Weights of a small GPT-style language model, trained from scratch on English Wikipedia.
Size: 12 layers, width 512, 3 heads of 128, MLP 2048 tanh GELU, vocabulary 50257, 60.7M parameters.
Architecture: LayerNorm before each block, learned positions, biases.
Training: a variant of Muon for these matrices, 1343M tokens, 10247 steps.
MLP neurons of a small language model. Each row is named by its layer, matrix (down: output weights) and neuron, and shows model dimensions 32-95. Each number is 128 + 24 x the weight over its row's rms, rounded and kept within 0 to 255.
A block is one neuron, or neurons of one layer that tend to fire together. After each block is what it responds to, as a language model described it from the Wikipedia text at the highest values.

L3.down1953 [120 115 122 128 158 188 126 136 121 128  93 143 108 105 155 127 152 151  93 129 120 153  88 136 111 109 108 112 169 174 160  90 139 145 136 119 120 117 140 108 130 125 117 131 160 139 147 137  59 161 108 139 171 137 151 143  99 146 102  81 155 161 124 147]
Outcome predicate words

L9.down283 [134 127 134 126 124 128 162 112 124 147 136 108 133 112 137 151 121 197 171 102 112 132 127 149 102 133 141 162 104 155 135 108 128 156 141 151 140 103 163 123 159 125 143 112 117 118 110 130 177  85 139 150 114  84 127 125  97 136 176 128 154 156 120 154]
L9.down361 [139  96 110 120 108 136 142 167 149 131 122 147 140 128 143 123  90 111 174 149 133 173 147 109 140 125 125 139 113 161 151 146 114  89 117 132 116 126 141 125 151 152 138 139 123 116 140 104 121 109 152 123 142  85 138 133 128 123 156  99 150 115 130 136]
L9.down395 [171 123 148 140 138 111 125 114 110  79 110 176 102 160 137 128 130 129 101 111 153 128 117 127 142 145 167 134 127 118 110 130 127  72 135 149  80 115  91  90 163 137 131 149 176 115 134 128 116 170 174 135 189 106  88 124 166 119 116 123 113 125 123 114]
L9.down521 [121 124 163 193 129 115 134 104 136 114 102  76 140 126 128 151 131 151 146 146 133  79 161 131  88 171 113 135 117 125 151  57 103  98 117 120 143 159 137 100  95 139  88 125 153 107 175 111 129 118 134 134 133 146 150 163 133  98 167 137  97 122 106 120]
L9.down585 [108 116 146 119 114 136 115  89 118 109 106 116 109 126 158 103 137 155 133 128 132  82 154 147 156 180 106  75 113 138 109  59 166  85 108 120 125 119 130 127 132 146 120 131 173 124 154 101 169 129 108 169 166 117 178  98 132 123 129 113 110  95 103 131]
L9.down696 [116 130 156 137 137 131 124 134 131 126 116 132 127 140 148 138 119 111 179 146 138 137  94 155 121 134 148 214  95  89 148 149 117  95 137 115 139 134 149 120 127  59 185 140 122  99 103 156 166 129  96 116 163 144  96 152 150 171 145 135 166 119 140 125]
L9.down758 [155 112  91 133 120 138 110 134 137 135 139  91 135 162 136  99 147 160 122 115 150 114 152 119 162 127  81 140 137 107  88 121 125  92  91 110  69  96 142 156 114 123 144 143 147  91 107 176  95 148 149 134  95 121  92 113 139 139 133 114 173 148 151  88]
L9.down801 [ 82 125  91 141 121 142 133 135 135 196  96 135 148 136 175 110 164 114 163  90 111 165 173 114 150 107 111 150 134  48 157  84  91  95 140 117 165 126  81 158 174 128 113 116 110 116 120  80 118 141 140 102 117 151 136 100 163 185 144 126  91  82 111 135]
L9.down897 [120 178 140 141 106 130 105 127 133 103 127 161 161  83 118 170  80 127 132 110 126 131 179  89 150 139 158  89 165 164 159 174 136 142 126 199 151 114 134 178 172 101 149 117 147 134 139 139 164 162 104  87 153 125 109 110 145 158 164 121 118 175 125 111]
L9.down1018 [140 130 131 141 152 156 151 131 142 100 104 120 127 131 129 183 135 124  47 140 141 125 134 110 112 110 156 102 164 153 164 143 146 102 171 142 104 103 119 104 125 123 124 175 136 151 116 134 136 130 119 193 182 151 106 142 126 127 136 149 114 121 178  95]
L9.down1131 [111 127 113  89 110 121 154 123 103 162 142 101 124 116  90 129 122 152  90 128  99 154 130 149 140 129 115 144 131 135 147 153 152 108 128 111 160 101 193 125  86 137 119 140 133 123 123 108 134 102 113 144 132 118  99 112 138  95 118 174 121 100 101  91]
L9.down1359 [140 101 117 129 155  92 113 108 133  83 124 119 166 119 103 134 172 121  89 133 135 100 138 160 143 150 126 131 174 127 134 115 155 109 102  76  92  90 120 157  94 138 108 138  91 126 152 149 162 125 149 111 185 106 131 102 144 167 103 125 143 156 152 145]
L9.down1637 [133 109 118 134 161 118 130  84 112 170 128  99 113 134 111 107 160  95 126 129 107 106 208 139 176 172 156 149 131 122 152 133 156 165 164 163 150 150 108 134 144 133 148 112 104 110 108 133 164 153 147 105 126 127 124 134 128  77 132 135 143  86 121 115]
L9.down1818 [136 141 111 141  96 117 123  83 104 110 140 156 123 102  69 126 131 128 172 114 193 135 104 129 145 147 126 134 190 116 160 100 130 142 143 131 104 112 136 134 166 123 131  84 126 103 136 115 140 136 144  94 148 134 157 131 100 122 103 126 121  79 135 159]
L9.down1918 [103 171 151 119 111 154 120 118 121 119 157 106 166 130 119 121 157 170 131 115 117 116 150 117 134 124 105 107 125 104 135 118 166  93 114 148 108 137 116 129 132 138 185 109 111 139  99 126 145  84 110 155 151 155 127 158 119 124 134 119  83 153 178 120]
L9.down1944 [133 129 114 131 115 134 132 163 124  69 151 114 115 154 158 152  83  98 130 129  39 138 125 118 110  88 104 165 102  73 155 162 116 105 124 145 162  74 120 133 156 124 130 106 111 107  91 146 118 139 147 144 121 118 131 121 145 113 106 118 155 116 117 103]
Predictable sequence numbers

L2.down893 [117 116 106 133 131 101 125 147 118 106 175 196 137 133 141 114  90 106  93 127 144 121 134 144 106 145 176  83 111 190 132 127 172 110  85 107 116 155 104 143 120 115 170 125 145 103 130  81 113 108 117 100 180 128 141 162 133 155  99 187 176 119 161  96]
L2.down1049 [126 130 153  96 160 112 163 163 173 118 118 130 122 113 147  80 128 114 146 141 133 120 139 130 154 134 143 109 112 116 122 124 112 170 102 111 149 106 122 101 114 115 126 142 119 143 126 169 148 100 120 113 144 144 107 135 131 132  99 124 127 140  87 138]
L2.down1120 [155 122 149 113 119 126 123  96 102 111  75 145 106 116 138 162 136 115 107 144 128 118 176 127 139 120 158 107 112 145 157 151 141 124 104 137  80  97 153  99  97 162  99  92 101 117 107 181 105 107 129 107 118 133 121 143 152 114 132  92 138 139 133 148]
L2.down1555 [147 125  95 115 163 124 159 157 121 131 104 163 135 111 159 127 134 114 116 115 134 109 136 128 163 161 150  97 115 133 140 149  69 113 141  92  65 141 115 131 154  88 142 122  93 133 154 143 161 120  99  66 110 152 143 113 136 108 136 104 174 118 145 114]
Table row-start delimiters

L9.down96 [118 139 141 115 122 133 123 108 164 130 163 135 129 101 142 170  87 119 131 140  97 130 120 112 122 103 124 135 123  86 124  97 119 132 104  97 151 101 119 169 114 132 154 147 144 158 112 129 115 146  89 106 130 126 118 140 143 135 101 123  82 147 103 142]
L9.down277 [147 180 126 163 122 122 118 126 164 188 197 125 146 117 145 131 146 110 154 156 153 157 120 150 141 102 142 117 141 182 130 154 151 118 129 144  94 116 142 126 140 123 123 135 129 141 146 162 159 143 115 163 131 151 183 162 151 171 137 152 176 143 120 142]
L9.down372 [121 129 143 136 111 144 162 118 105 138 134 153 103  79 104 111 106 141 103 127 131 137 106 108 163  98  90 102  91 116 110 123 117 129 163 125 128  97 145  93 133 158 101 109 110  90 116 158  86 127 124 159 155 140 142  99 138 154 130 147 122 129 149 140]
L9.down516 [151 129 112 151 130 138 121 113 173 107 150 108 147 167 142 174 150 142 118  94 128 120 130  92 138 112 117  73  81 141  75 114 139 128 147 126 143 104 113  91 117 107 109 153  93 109 144 146 121 114 142 113 140 125 179 139 146 116 132 113 111 137 133 114]
L9.down568 [114  89 145 112 152 126 124 130 129 142 162 148 150 148 151 103 137 105  57 125 152 139 109  95  97 136 107 143 146 128 130 129 116 130 133 155 130 164 151 162 166 140  92 116 127 152 168 164 128 134 143 127 155 121 165 156 128 114 149 130 130 117 137 155]
L9.down633 [156 181 152 150 175  92 161 135 141 114 170 118 139 149 165 135 139 148 112 147  84 150 134 136 173 150 157 130 158 128 132 172  95 122 112 157 128  94 127 218 147 165 201 140 107 124 149 159 159 154 141 130 118 129 138 143 125 139 104 179 149 122 138 139]
L9.down687 [139 134 120 117 152 119  89 133  88 152 133 113 145 102 135 141 134 104 126  97 142 138 114 130 148 161 136 132 128 105 131 106 128 128 160 104 139 137 155 110 136 130 110 104  76 114  90 119 108 135 128 175 150 113 138  92 123 125 145 112 133 190 124 158]
L9.down1049 [139 163 138 117 147  76 127  93 147 135 149 138 201  87 132 140 109 135 109 138 127 159 146  95 154 140 138 150 118 156  97 119 129 126 113 118 157 154 120 130  71 130 104 146 149  79 108 137  89 139 116 145 148 103 112 166 135 162 157 183 133 130  80 122]
L9.down1351 [107 157 133 139 130 144 136 156 156 141 191 133 137 154 121 129 108 141 132 131 140 115 148 118 118 133 158 133 154 183 126 122 140 140 143 145 146  92 145 145 117 110 112 138 126 111 162  82 106  84 167 129  97 162 155 149  84 153  93 151 132 124 147 131]
L9.down1458 [146 162 125 146 120 160 101 110 129 130 143  90 130 143 142 134 167 108 107 141 144 111 140 115 122 135 122 116 120  88 117 101 118 129 120 161 166 130 138  51  89 173 159 160 131 134 158 143 157 111 137 130  73 138 143 145  88  96 100 128 115 140 114  87]
L9.down1496 [134 122 139 147 105  88 153 126  87 128 119 131 121 126  92 107 124 123 180 133 160 128 103 129 157 142 106 171 150 146 125 109 127 139 118 132 160  95  84 140  88  90 101 125 121 132 138 132 111 133 118 150 118 125 138 135 134 138 122 137 114  97 129 120]
L9.down1567 [116 135 129 175 140 117 127 137 114 106 137 125 117 122 112 154 138 121 142 152 128 157 122 124 110 108 122 132 111 133 141 107  96 139 107 102 143 150 117 116 149 101 161 134 132 131  96 129 143 120  92 114 143 140 118 128  98 116 105 151 143  97 107 145]
L9.down1638 [107 132 125 157 121 128 147 134 155 132 112 117 147 163 139 128 125 150 125 103 128 120  78 130 140 123 135 132 121 130 132 119  97 141 117 114 110 139 129 116 158 129 158 142 156 143 114 135  90 124 131 143 111 148 134 110 157 154 109 150 126 149 114 131]
L9.down1645 [146 109 117 141 110  93 113 119 100 142 129  94 114 137 111 130 170 142 155 119 111 165  86 109 130 152 134 112 128 130  88 143 103 118 166 109 127 143 110 147 126 128 115 113 134 113 122 120 130 183 141 172 131 136 105 136 117  85 104 130 116 118  84 124]
L9.down1845 [131  99 160 129 154 123 134 170 145 111 161 127 113  86 126  96 140 121 106  94 105 130 111 116 136 164 132 155 152 138 166 139 190 109 120 104 104 125 125 122  87 111 136 134 153 149 200 109  81 123 120 138 141 153 103 107 147 121  92 164 120 152 161 120]
L9.down2002 [130 118  96 162 112 128 132 152 123 134 118 146 123 178 152 137 134 128 124 136 141 135 143 102 144 108 158 118 120  95 167 157 146 114 131 160 141 113 135 131 157  98 134 146 160 106  81 129 123 117 114 107 119 150 153 153 153 121 110 101 172 115 153 116]
List item title onset

L9.down265 [111 148 166 163 155 108 161 163 100 121 160 101 109 130 122 151 121 114 145 107  85 142 127 133 159  87 130 155 134 119 168 126 103 118 118  71  85 135 138  95 108 117 121 167 125 146 117 116 169 123 130 178 140 121 129 142 138 135 126 152 159  92 109  89]
L9.down270 [132 105  93  71 122 117 180 141 146 141 158 154 143 159 142 130 134 156 113 113 100  95 128 133 116 101 174 156 158 135 145 135 139 103 112 161 115 118 112 136 137 104 114 127 157  92 146 138 104 157 142 144 113  98 165 137 138 121 119 119 101 143 150 132]
L9.down732 [135 160 117 114 109 129 147 100 115 108 119 172 103  95 127 153  80 132 161 155 146 140 167 132  88 147 119 100 181  91 122  87 110 154 134 129 104 134 112 180 148 145  98  78 133 123 109 150 127 137 145 173 172 105 149 124 110 166  87 130 122 168 134 153]
L9.down974 [136 147 142 161 176 127 143 155 154 141 129 131 127 150 144 145 146 128 115 100 121 144 175 147 149 143 113  99 119 145 167 132  96 116 140 108 152 101 194 117 130 136 151 105 141 132 161 129 147 119 121 108 135 151 110 130  81 109 157 107 168 103 125 129]
L9.down1123 [117 115 113 148 140 127 110 119 150 141 153 151 125 131  90 103 130 158 133 151 182  72 148 105  87 146 120 102 107 136 133 134 157  93 105 150 120 141  88 145 103 161 113 142 190 150 126 149 135  89 130 145 143 115 122 134  92  57 103 140 131 110 134 161]
L9.down1241 [112 141 147 117 142  77 160 107 145 155  95 157 107  79 162 110 108 146  88 175 122 147 118 125 149 139 119 138  60  88 132 145 163  94 148 143 112 124 149 106 121 166 153 152 159  98  90 126  87 131 145 115 168 137 133 149 118 138 154 155 149 128 114 111]
L9.down1383 [137 127 124  96  97 137 105 143  94 114 119  74 106 125 143 100 129 119 129 112 117 115  93 107 142 159 143  74 119  69 112 156 140 122 101 125  96 119 156 109 126 131 134 125 124 158 154 161 120 149 114 112 143 150 110 134 174 106 146 107 176 109 127 146]
L9.down1399 [125 122 161 146 148 103 165 150  96 144 127 131 109 155 111 102 122 106 188 135 132 103 133 101 133 165 139 110 138 160 143 127 133 141 103 106 118 123 109 191 129 133 119 129 134 149 120 151 122 151 167 136 160  90 136 130 134 174 136 122 121 113 125 106]
L9.down1407 [116 119 155 193 159 135 132 130 122 110 123 100 117 148 119  99 147 152  93 149 171 155 137 121 105 170 107  88 147 151 162 124 120 134  90 143 143 117 156 116 130 131 110 143 137 117  86 143 108  98 132 117 136 161  89 141 129 100 153 165 135 150  82 135]
L9.down1470 [123 116  90 125 115 140 122 101 116 141 139 106 126 139 163 128 140 113 160 108 129 103 137 138 125 125 114 167  96 109 154 158 125 114 145 113 164  93  88 143 152 152 156 133 161  96 117 107 104 125 113 104 122 127 132 138 171 141 125 109 124 126  96 145]
L9.down1517 [140 150 134  92 158 141 107 123 121 121 145 137 136  90 116 148 114 159 123 122 109 125 120 131 164 125 116 142 149 110 153 160 161 126 125 116 172 142 143 125 122 131  95 128 143 187 117 158 124 136 113  85 127  79 146 112 142 117 123 118  93 135 173 149]
L9.down1601 [113 127 101 122 128 143 111 102 159 101 126 104 130 101  91 149  99 112 132 146  96 160 131  77 154  89 129 142 128 139 126 205 136 112 149 152  99 150 150 137  79 135 125 150  92 129 130 145 137  88  98 140 128 124  98 167 150 143 146 127 154 101 138 127]
L9.down1785 [116 151 129 102 129 119  86 165 112 142 142 141 115 109 137 103  75 170  87 124 169  94 146 109 100 119 145 146 102  89 144 108 167 125 106 119 115 119 113 155  77 121 147 106 130 154 101 105 117 113 142 119 106 173 183 138 120 100  76 117 154 163 143 141]
L9.down1788 [ 85  94 119 133 124 136 170 139 158  88 149 111 110 135 124 118 129 166 143 151 116 127 114 134 122 131 104 129 141  76 160  99 119 122 115  96 158 127 115 135 167 173 142 131 128 168 132 155 108  75 149 116 116 129 168 133 118 170 127  96 129 158 132  82]
L9.down1898 [143 120 134 163 127 128 143 114 109 125 144 110  63 119  76 164 109 100 150 105 115  94 120 121  98 146 150  59 117 149 140 145 105 130  99 136 123  97 137 153 115 126 135 157 104 136  96 115 115 132 115 123  79 194 109 167 151 135 125 122 125 142 142 127]
L9.down1977 [147 110 125 150 161  96 107 179 133 106 106 130  84 133 137 135 167  94  86 173 157 123 125 107  98 117 107 142 159 171 139 138 108 108 115 137 137 152 129 116  90 164 103 113 138 101 100 141 151 124 169 135 116 136 162  82 115 118 158 117 132 134 108  93]
Token after a subject

L2.down266 [105 145 142 137  83 113  94 116 112  94 148 111 139 120 161 119 103 104 106 122 117  89 124 125  90 150 124 142 131 137 108  82  98 125 143 147  84 152  83 153 141 122 122 106 130 137 136 105 168 157 129 112  96 131 147 114 122 130 134 144 141 129 147 138]
L2.down1309 [116 126 177  98  90  88 163 132 104 105 102 112  88 121 138 154 128 112 127 154 102 138 113 138 143 148 131 122 128  89 109 101  85 130 129 110 122 210  85 160 172 107 143 135 115 159 131 158 138 102 148 124 119 124 133 106 117 121 106 156 143 133  90 166]
L2.down1383 [169 162 173 112 120 131 137 123 161 101 119 124  98 161  93 167 107 118 137 162 128 143 143 148 116 176 154 143 157 126 135 125 117 103 117 113 103 166 114 127 130 108 125  93 100 154 122 118 142 158 141 160  97 128 141 122 119 133 138  81 116 122 143 172]
L2.down1446 [ 82 102 137 124 112 137  68 133 119 113 152  89 111 128 125 109 129 127 129 155 145 129 145 171 107 125 121 109 142 134  69 130 122 147 159 105 121  97 116 116 106  79 146 122 109 114 102 138  85 107 144 139 102 127 108 112 117 144 130  82 147 107 102 116]
Title-initial capitalized words

L3.down580 [109 139 145 122 143 165 145 126 116 156 105 137  99  89 152 123 140 177 142 126 158 148 124 115 158  97 124 101 142  91 133 105 131 133 127  90 160  97 162 129 145 100 126 110 116 124 116 134 111 125 109  90 130 130 136 134 117 179 130 118 119 133 102 104]
Word-initial fragment of names

L2.down47 [134 146 120 130 116 154 160 158 106 135 118 124 111 117 123 147 141 173 155 144 136 123 128 152 130 121 164 106  95 118 106 116 134 151 117 157 108 138 139 124  97 105 136 143 145  98 128 135 132 161 137 118  94 125 161 125 105 159 163  86 133 130 154  79]
L2.down280 [181  97 130 117 125 130 140 167 145 139 122 157 121 101 123 166 129 159 114  96 129 115 160 162 169 101 116 156 119 161 131 122 125 124  80 137 115 169 104 154 134 143 126 158 102 128 132 152 102 175 114 105 130 143 145 103 108 168 133 134 149 106 137 144]
L2.down1010 [138 122 115 105 147 145 112 120 116 136 136 126 109  98 100 111 115 120 156 148 131 126 123 145  97 130  88 140  98 119 124  97 118 136 133 152 120 140 134 160 119 115 169 154  96 108 141 145  84 106  93 102 122 108 140  96  97 131  90 165 157 122 128  99]
L2.down1696 [121 102 144 136 106 116 184 128 128 149 127 102 101  77 108 141 107 122 127 108 157 158 116 141 156 114 141  71 140 114 145 167 115 125 100 121 117 111 103 140 155 155 130 148 121 135 129 155 128 132 125 133 124 131 149 149 155 122  75 102 108 126 132 119]
Physical and technical nouns

L3.down117 [124 157 137 143  85 178 123 118 120 124  82 198 116 161 116  99 147 108 120  86 144 120 146 149 120  98 175 125 138 117 101 133 100 144 127 136  73  94 120  90 160  64 127 167 151 123 140 151 111 133 110  94  56 151 122 151 100  87 143  90 155 100 116 139]
Table row-start cells

L9.down89 [138 125 126 122 123 122 105 123 159 132  96 126  89 170 149 177 101 156 119 132 172 141 171 112 126 129 177 103  96 129 138 137 153 133 108 113 131 133 129 138 136 116  99 104 126 117 106 133 124 132 113 145 108 149 159 156  88 110 106 159 135 137 139 104]
L9.down102 [ 79 118 132 116 152 131 112 184 115 114 165 105 133 126 148 141  91 162 129 180 101 152 156 132 124 124 128 121  89 151 145 130 166  99 111 125 149 130 121  89 156  88 138 122 125 149 147 135 117 137 131 116 116  91 120 118 119 144 141 144 136 106 152 112]
L9.down110 [138 118  92  70 120 111 111 154 113  61  94 119 150 118 112 142  99 157 100 144 109 147 152 117 155 195 146 138 137 162 114 157  76 109  96 158 134 143 145 160 148 180 160 143 152 152 101 166 140 136 168 142 116 101 139 111 130 160 119 117 134 105 113 103]
L9.down131 [138 116 128 137 156 130 138 118 117 108 128 125 142 146 132  94 176 135 102 145 100 120 154 144 142 114 139 139 142 115 135  84 109 147 127 149 116 140 128 181 148 136 121 125  99  88 122 118 145 141 122  80 156 118 159 144 122 150 127 131 102 139 123 126]
L9.down197 [ 95 121 133 135 145 120 158 162 144 134 107  98 142 113 134 140 171 124 104  82 124 118 137 141 152 116 140 154 142 129 121 103 175 166 123 118 126  86 131 141 148 125 141 152 150 155 110 125 154 148 140 163 158 121 109 120 156 149 164  86 129  92  99 168]
L9.down309 [192 156 131 107 117 104 174 152 115 129 123 129 103 151 123 129 113 132 143 143 142  96 147 148 104 131 113 138 131 163 176 129 133 131  89 144 156 121  93 128 112 142  91 103 145 123  95 135 105 167 151 107 137 144 167 125 105 126 102 128 148 108 155 138]
L9.down331 [115 122  90  91 147 125 148 109 148 154 133 119  73 158  99 170 139 147 150 144 147 157 130 149  81 152 126 179  87  99 156 167 135 132 132 122 128  80 123 138 112 131 100 113 141 128 131 154 129 111 146 104 149 114 115 101 108 116 116 148 140 104 173 150]
L9.down462 [108  98 187 104 131 182 104  91 105 120 146 141 131  96 138  81 148 142 134 142 116 138  64 132 106 124 139  89 132  81 123 144 106 127 147 131 147 122 155 127 184 108 154  94 147 106 105 130 111 138 119 135 126 136  99 121 164 170 112 128 137 145 126 129]
L9.down872 [103  90 114 155 161 140 147 115 157 144 145 124 152 105 143 123 111 112  88 104  70 142 138 102 119 132 123 109 129 147 122 146  99 139 133 140 158 124 108 125 111  95 117 150 112 176 127 136 143  97 149 144 125  86  92 117 128 172 121 121 104 128 111 112]
L9.down1182 [110  91 144 168 126 111 147 141 115 128 126 138 173 131 206 152 113  99 126 105 119 149 106 138 103 164  87 139 129 151 137  96 106  88 140 133 125 121  91 121 118 121 150  64 112 154 150 113 160 138 131 119 173 138 175 157 170 132 154 143 102 149 149 150]
L9.down1195 [146 121 139 130 107 139 128 144 109 126 159 118 128 119  99 121 130 143 128 182 121 131  84 136 121 111 124 137 139 152 139 135 105 119 133 171 135 118 114 148 128 118 157  78 129 147 118 109 116 164 110 141 142 139 138 147 118 135  95 156  97 133 113 124]
L9.down1234 [ 91 133  81 127 151 142 105 127 102 119 120 168 127 168 134 120 146 147 164 146 111 126 147 149 105 145 125 139 135 149 130 133 125  86 110 111 126 161 152 156  98 134 130 115 146 151 118 211 152 126 104 145 142 113 164  89 134 128  95 121 136 134 111 118]
L9.down1265 [108 126 145 124 178 125 122  91 101  97 175  93 169 146 112  87  81 141 115 114 146 111 122  91 117  97 146 154 108 160 128  95 156 126 111 131 103 166 101 120 141  80 113 115 170 107 118 110 125 104 143 150 112 126  98 131 127 137 178 139 121 188  76  81]
L9.down1631 [161 119 107 146 195  90 130 124 128 111 139 166 133 128 145 119 147 127  87  96  96 176 104 128  45 118  85 141 120 140 127 166  89 122 124  87 100 121 103 172 108 118 134 165 150 122 101 144 153 107 105  90 175 139 132 146 151 150  97 132 162 110 152 129]
L9.down1680 [163  97 112 150 146 135 106 147 116 155 135  97 130 128 106 144 120  99 145 126 154 157 128 125 129 126 132 107 138 129  98 135 149 131 105 161 135 139 132 137  92 137 203 133  97 108 119 149 145 156 119 162 161 112 150 131 179 141 138 130 116 118 142 108]
L9.down1698 [128 116 141 103  92 139 107 129  91 124 120 107 122 154 133 110 118 140 163 150 114 144 145 125  89 129 128 112 125 155 154 174 122 117 102 126 125 102 126 122 129 114 150 132 150 137  98 136 103 129 161 112 102 143 154 139 115 143  59 156 135 159 134  90]
Technical prose connectors

L2.down41 [122  89 131 134 132 132 117 138 153 114 187 172 132 117 104 117 129 124 124 137 146 116  92 136 174 131 128  87 158 135 130 133 144 124 148  83 133 126 110 148 105 138 138 147 100 139 113 140 117 152 109  99 130 118 119 108 144 121 180 100 150  97 158  94]
L2.down1470 [149 135 162 134 201 120 128 162  63 138 108 130 103  82 156 119 100 152  86 149 101 158 142  97  93 136 132 129 162 106 139 147 170 141 126 170 105 144 156 170 122 145 152  99 115 122 143 130 120 141 111 107 140 160 121  96 119 169 170 155 112 136 177 124]
L2.down1620 [100  91 102 141 125 145 150  90 119 156 163 104 132 143 129 100  88 117  92 158 134 104 125 112 143 140 120 153 144 108 142 105 140  99 127 147 127 128 125 119  71 135 141 113 154 125 132 148 130 176 156 141 119 144 111  64 118  94 165  74 139  72 163 112]
L2.down1790 [138 131 143 141 123  76  93 122 150 113 109 102 137 136  95 110 142 135  79 122 122 157 107 186 116 117 105 102 135 119 104 186 105 107 156 143 140 136 158 149 121 112 128 117  81 105 146 156 150 115 117  87 101 136 124 154 144 180  89 144 124 141 138 117]
Predictable completion tokens